python train.py --num_hidden_layers=15 --hidden_size=224 --num_attention_heads=5 --num_key_value_heads=5 --head_dim=32 --intermediate_size=576 --vocab_size=4096 --hidden_act="geglu" --norm="rmsnorm" --norm_place="pre" --norm_eps=1e-05 --positions="rope" --rope_theta=10000.0 --rope_fraction=1.0 --qk_norm=false --attn_scale=0.177 --bias="none" --tie_word_embeddings=true --parallel_block=false --init="normal" --init_std_qkv=0.0257 --init_std_o=0.00556 --init_std_up=0.0257 --init_std_down=0.00293 --optimizer="muon_variant" --learning_rate=0.0139 --lr_mult_o=4.0 --beta1=0.93 --lr_head=0.0049 --max_grad_norm=2.0 --warmup_steps=200 --schedule="wsd" --decay_fraction=1.0 --decay_shape="linear" --final_lr_fraction=0.1 --batch_tokens=65536 --max_seq_len=128 --doc_mask=true --train_tokens=429900000 --max_steps=6560 --dataset="wikipedia_en"
MLP neurons of a small language model. Each row is named by its layer, matrix (gate and up: input weights; down: output weights) and neuron, and shows model dimensions 160-223. Each number is 200 + 40 x the weight over its row's rms, rounded and kept within 0 to 999. A neuron's up and down rows have the sign that makes its largest values positive.
After each neuron's rows, "fires on" lists the tokens most often at its 100 highest values on Wikipedia text that the model never trained on. A number after a token or word is its count.

L2.gate473,189,147,133,201,102,218,270,227,193,240,176,160,216,226,228,182,194,151,176,201,212,235,157,155,217,253,234,163,189,226,214,189,191,173,188,216,206,228,254,251,187,258,290,138,203,235,182,195,155,217,183,162,232,223,215,215,199,183,217,256,237,245,256,236
L2.up473,178,132,169,214,132,176,178,193,160,150,277,214,260,166,198,184,177,209,142,169,137,189,161,187,161,244,264,166,142,207,145,168,167,223,201,171,253,275,152,196,139,241,220,152,175,210,108,183,176,183,275,201,192,153,216,191,269,226,179,228,227,201,220,201
L2.down473,244,205,131,160,241,252,191,237,206,210,175,203,195,203,157,162,206,93,193,262,195,236,245,164,164,256,159,123,203,203,218,146,205,182,225,221,229,158,215,213,189,249,197,264,216,155,163,274,183,159,266,175,162,136,211,241,181,201,232,215,181,214,89,212
fires on: "Her" 22, "her" 21, "pos" 15, "not" 10, "sib" 6, "ost" 6

L4.gate376,168,175,167,215,185,211,168,145,275,205,200,203,198,232,193,177,212,184,195,264,193,206,209,230,171,215,244,189,191,272,198,274,197,165,137,240,204,192,186,185,118,240,177,265,131,155,175,167,136,234,282,118,201,174,268,181,161,304,226,269,170,231,257,187
L4.up376,222,196,220,258,213,291,189,178,178,174,224,202,134,246,172,125,211,228,246,304,194,249,211,197,206,188,237,191,244,218,116,230,217,188,177,184,242,158,178,213,158,242,208,225,192,208,178,202,189,199,191,153,155,209,177,200,225,205,261,235,216,258,175,209
L4.down376,176,162,209,209,186,245,147,155,220,219,236,229,210,190,210,247,219,225,209,196,200,213,249,231,229,189,219,243,204,238,198,204,168,170,168,118,120,138,192,197,278,247,223,104,234,221,220,215,179,249,145,117,183,239,270,222,291,178,166,185,195,191,203,111
fires on: "y" 28, "ade " 8, "ion " 8, "o" 7, "y " 6, "e" 6

L3.gate491,172,187,257,149,112,118,265,238,206,156,278,247,296,232,204,213,145,272,114,224,143,164,155,214,193,238,170,215,154,234,178,121,211,183,217,217,226,124,258,169,209,239,154,189,191,211,203,198,201,208,237,189,222,228,190,171,209,179,170,157,209,212,208,243
L3.up491,202,174,151,286,138,219,237,190,177,230,227,214,241,234,163,199,151,205,190,214,176,190,206,189,206,189,272,153,187,209,189,219,204,232,256,183,199,225,252,114,211,241,78,191,192,198,219,250,216,198,217,128,191,221,175,159,203,223,182,262,222,185,131,268
L3.down491,195,240,205,255,161,200,157,139,177,252,229,191,221,216,249,124,193,238,220,182,186,225,127,199,277,164,175,161,218,275,217,224,216,123,251,239,242,181,119,178,203,186,217,215,177,192,159,185,198,199,194,220,210,204,171,139,271,227,296,176,214,156,100,195
fires on: "y" 27, "k" 18, "ts" 16, "led " 10, "ight" 6

L12.gate512,186,277,168,181,179,200,144,216,187,219,236,165,205,222,200,136,156,223,265,148,276,199,174,190,190,116,165,180,257,199,188,197,234,178,187,278,216,136,216,128,254,218,159,191,118,203,191,251,136,164,150,235,173,223,237,209,162,183,210,183,260,182,187,247
L12.up512,233,205,207,156,200,209,190,181,162,153,197,177,218,197,185,208,263,209,301,190,238,198,188,194,270,233,144,98,236,107,286,182,174,144,213,177,232,136,197,226,263,234,201,195,133,243,200,170,163,155,238,195,202,203,151,189,248,161,222,212,189,178,311,217
L12.down512,136,115,216,180,227,186,208,159,155,214,240,225,156,167,220,212,179,155,233,172,220,224,250,120,255,185,199,148,190,189,207,224,203,221,276,241,220,236,228,204,229,202,144,181,213,164,201,237,201,252,170,257,215,179,186,237,251,186,218,223,216,296,217,231
fires on: "br" 18, "tr" 15, "Dr" 14, "Tr" 11, "ur" 5

L11.gate426,220,215,164,180,164,171,210,175,139,166,235,205,209,195,227,214,184,124,191,203,138,192,181,233,185,194,164,244,168,255,258,166,171,235,200,216,168,260,190,213,178,163,200,192,214,162,88,215,200,186,177,177,246,180,171,212,246,189,217,193,250,196,144,152
L11.up426,155,211,138,162,195,243,197,249,178,146,173,193,200,189,132,217,237,207,116,198,248,166,121,185,242,262,154,212,198,147,137,218,217,254,191,182,212,165,280,256,180,217,169,161,190,234,253,246,186,148,180,228,223,216,214,217,203,186,217,175,271,218,82,250
L11.down426,81,190,108,157,273,208,233,238,249,195,173,203,164,181,238,239,200,223,201,265,210,230,163,143,292,193,186,118,262,175,160,202,196,138,217,180,143,196,169,203,126,174,224,221,157,261,174,144,183,268,253,146,188,141,183,203,198,189,226,148,210,219,243,180
fires on: "New " 48, "." 9, "| " 6

L12.gate87,239,180,194,168,201,195,280,227,198,233,158,200,132,142,170,171,161,143,163,161,193,192,145,163,184,161,228,293,209,278,217,176,122,214,268,200,159,269,154,254,193,239,239,258,200,246,181,215,201,195,204,204,190,243,193,221,196,148,280,211,194,148,216,157
L12.up87,175,235,174,124,205,197,198,196,244,234,238,206,227,202,188,193,204,140,158,194,181,177,155,169,253,238,149,253,199,195,142,209,170,243,269,115,113,217,154,184,203,234,179,227,193,235,145,246,178,175,223,284,204,194,191,205,209,186,270,262,160,198,155,146
L12.down87,218,201,264,160,221,300,278,203,217,226,200,200,105,197,232,220,202,231,190,184,169,189,201,251,313,184,175,156,146,123,233,112,128,182,173,150,245,197,254,227,180,204,161,189,186,249,179,235,271,173,195,221,160,181,254,143,208,124,255,231,88,214,282,145
fires on: "D" 28, "." 15, "W" 9, "C" 7, "E" 5

L4.gate463,230,175,262,151,168,171,210,171,176,252,188,200,244,248,155,249,179,267,236,200,148,194,151,232,192,194,228,129,227,164,194,176,160,133,189,189,194,189,225,203,216,196,235,264,162,174,113,222,166,188,188,212,253,208,219,224,124,198,192,260,166,181,225,230
L4.up463,216,200,201,171,117,160,202,237,205,280,183,237,173,215,222,201,220,145,198,264,182,175,149,287,167,265,108,271,194,168,240,215,261,143,186,232,174,182,164,217,218,165,162,219,244,252,129,170,235,245,222,256,242,169,186,193,235,209,205,205,247,265,176,221
L4.down463,218,112,207,209,188,190,185,162,171,245,203,227,142,194,225,242,208,227,209,176,138,253,163,163,142,185,119,106,233,198,157,254,173,222,254,185,181,195,208,153,247,137,148,233,205,189,207,214,233,187,182,173,241,221,272,241,261,163,253,244,190,209,154,231
fires on: "pe" 19, "High " 17, "t " 13, "Pe" 6

L10.gate569,170,183,179,213,193,195,177,215,173,136,188,284,161,159,168,265,217,172,244,189,203,172,258,181,211,155,149,214,159,166,199,116,201,218,199,174,175,211,195,168,289,132,226,282,172,240,184,188,227,142,198,126,159,269,164,206,233,270,180,240,222,218,268,198
L10.up569,223,148,149,194,172,170,195,237,201,212,161,195,176,176,171,199,188,152,143,208,122,167,232,166,211,172,194,188,214,188,236,187,217,187,229,283,229,110,267,222,240,202,245,238,155,273,220,156,222,230,127,189,193,227,101,125,193,220,238,159,206,208,208,179
L10.down569,258,205,222,183,166,210,187,244,164,204,240,231,140,128,187,163,143,205,206,182,176,162,187,192,179,180,176,177,222,130,235,255,175,274,152,234,228,224,189,254,218,204,201,190,242,234,195,182,152,229,222,119,182,178,210,146,179,191,176,139,204,195,192,177
fires on: "sk" 29, "k" 9, "n" 6, "ow" 4, "on" 4

L2.gate49,161,241,231,152,176,194,290,238,203,189,194,201,237,136,195,210,253,182,186,113,103,161,170,203,204,177,232,157,218,140,160,189,182,249,179,149,182,164,205,188,235,232,159,226,155,250,194,232,231,240,227,144,148,178,213,238,212,214,190,201,138,221,188,223
L2.up49,228,168,249,244,101,151,258,192,132,259,180,229,199,208,223,204,210,215,180,181,87,207,131,194,184,209,187,207,277,178,194,180,226,263,170,121,209,187,199,253,202,246,167,157,173,224,257,222,227,228,242,160,156,218,193,195,279,223,171,229,116,241,222,208
L2.down49,188,187,298,196,163,269,153,73,200,172,193,218,135,119,184,179,214,161,132,177,142,203,205,170,237,161,196,206,213,187,209,158,181,219,223,209,209,219,214,160,261,218,162,172,156,212,194,218,120,187,209,185,196,188,193,246,181,173,176,231,178,162,202,159
fires on: "b" 84, "nam" 16

L2.gate107,232,290,201,186,220,250,223,182,209,190,187,169,220,222,234,197,187,187,184,145,138,244,147,193,214,155,192,244,197,147,200,253,238,228,218,322,175,228,168,177,220,247,205,234,204,219,167,206,220,160,189,149,235,204,241,268,186,160,245,190,263,159,123,213
L2.up107,185,237,131,160,179,275,248,238,230,217,213,237,215,228,152,284,230,277,181,226,277,229,146,251,201,200,212,278,264,190,201,252,206,195,192,225,182,158,270,192,187,211,126,209,150,222,187,197,190,179,190,193,204,205,237,183,240,235,150,178,103,161,168,221
L2.down107,205,277,191,148,196,270,198,251,202,144,210,178,179,127,246,243,215,235,261,193,217,270,163,172,300,169,164,150,175,181,212,223,302,221,198,187,152,185,233,177,206,248,207,205,211,184,194,177,258,206,166,127,231,164,181,202,219,215,267,185,158,272,194,116
fires on: "and" 53, "| " 11, "Tim" 9, "Ch" 8, "Act" 4

L10.gate85,92,186,216,165,187,207,248,160,209,215,274,164,148,146,152,236,172,154,222,152,211,170,231,204,167,188,139,189,269,208,148,218,182,219,211,158,205,187,202,264,214,168,156,172,215,224,194,160,164,129,172,191,187,262,226,169,230,219,140,214,211,139,199,151
L10.up85,245,186,201,177,109,206,174,186,178,163,167,273,216,197,195,172,233,204,192,166,150,230,192,206,214,214,178,174,221,209,215,257,150,213,176,186,150,233,143,216,189,250,164,132,221,251,180,212,152,187,221,196,182,237,195,191,242,202,138,224,182,174,167,112
L10.down85,173,213,254,207,154,194,201,148,200,155,170,136,177,259,156,181,145,181,120,187,166,117,222,171,240,217,265,187,139,124,208,157,128,230,225,231,169,183,200,150,182,172,223,227,172,264,202,245,208,197,132,195,215,146,204,150,212,284,224,180,143,179,144,217
fires on: "b" 76, "al" 11, "rail" 9

L6.gate532,142,240,139,236,158,167,198,246,184,201,173,155,107,172,281,202,222,160,165,180,187,184,239,221,234,179,138,198,219,258,217,199,166,205,276,208,213,214,237,237,197,231,177,307,204,210,273,188,214,191,186,123,124,189,165,195,195,240,186,137,168,138,169,125
L6.up532,186,174,123,177,187,255,198,225,190,178,104,218,187,205,204,290,144,204,139,160,248,146,252,254,195,228,206,180,261,150,232,221,204,169,210,315,212,179,189,206,245,219,143,271,200,232,220,233,150,223,191,137,190,192,144,202,220,220,189,213,167,206,119,193
L6.down532,201,263,231,217,213,134,206,147,154,262,213,181,209,189,212,155,126,138,98,192,173,217,193,250,275,212,226,175,167,208,211,190,186,147,303,208,164,238,238,235,200,162,189,207,267,220,187,169,212,222,230,180,221,191,220,253,121,233,221,76,149,141,196,249
fires on: "ev" 16, "ed" 11, "that " 11, "on" 7, "iev" 7, "ow" 6

L8.gate160,206,244,227,232,100,166,221,213,235,146,261,242,232,154,162,215,195,143,307,135,242,204,210,241,174,240,201,166,172,222,302,258,211,186,238,111,163,159,183,175,244,170,160,213,203,186,195,162,262,187,175,228,190,155,220,204,172,205,129,156,229,250,215,224
L8.up160,190,178,208,271,192,197,189,192,156,158,226,255,167,174,206,172,178,204,205,183,279,134,165,275,166,126,231,186,178,227,102,205,234,215,157,165,236,271,119,174,166,193,253,148,223,145,250,211,166,243,240,217,205,166,70,144,192,170,156,222,216,181,196,210
L8.down160,265,319,217,222,248,173,140,180,207,179,212,189,217,182,187,221,168,205,204,195,231,202,200,219,164,208,218,134,209,227,176,281,222,230,151,199,203,254,199,93,206,248,213,175,243,226,218,240,145,173,251,255,168,107,207,206,187,190,208,191,233,214,245,211
fires on: "me" 27, "Me" 16, "per" 13, "mark" 10, "gar" 6, "plat" 5

L8.gate536,203,179,242,227,259,191,151,241,204,228,199,213,158,221,236,197,130,168,222,195,227,125,191,249,143,183,223,232,262,140,184,229,241,195,198,222,142,166,214,191,261,130,199,186,93,226,153,168,195,154,132,170,196,246,147,214,129,261,301,153,263,155,169,188
L8.up536,153,199,192,161,190,248,187,198,212,255,206,198,180,207,242,230,203,211,324,244,224,260,211,182,274,163,239,223,212,103,265,180,151,298,166,253,263,184,230,155,240,188,245,234,175,135,206,186,209,156,187,290,235,243,194,159,192,135,253,129,265,174,211,213
L8.down536,271,183,229,229,165,141,181,235,275,183,297,219,169,232,210,154,256,218,191,189,173,230,195,136,226,244,214,125,212,197,227,227,185,142,208,237,190,193,153,213,220,237,236,269,212,160,225,251,207,261,132,153,216,218,207,161,167,216,184,215,206,260,233,238
fires on: "tr" 23, "dr" 9, "od" 8, "re" 6, "or " 5, "br" 5

L10.gate124,195,165,200,180,153,137,134,199,247,177,242,219,221,188,151,214,202,158,214,162,244,206,196,175,177,262,219,220,119,191,200,137,231,225,240,193,259,143,244,138,220,223,196,210,187,242,184,185,272,207,147,229,255,214,199,123,192,191,160,243,163,248,220,215
L10.up124,169,145,235,244,195,220,237,173,153,208,236,275,263,231,133,266,221,142,220,220,250,200,240,195,263,200,252,201,123,254,212,203,229,191,209,146,231,183,209,116,107,157,158,266,204,220,214,237,211,223,213,217,179,176,190,102,218,166,203,179,181,166,246,177
L10.down124,202,230,184,270,195,151,186,236,169,188,204,224,221,228,226,147,204,174,175,183,235,223,215,229,279,240,198,171,210,216,223,173,202,204,174,275,262,178,222,206,205,215,230,204,230,285,167,117,237,225,226,238,222,213,119,163,247,104,177,189,242,198,192,257
fires on: "me" 31, "k" 15, "mark" 7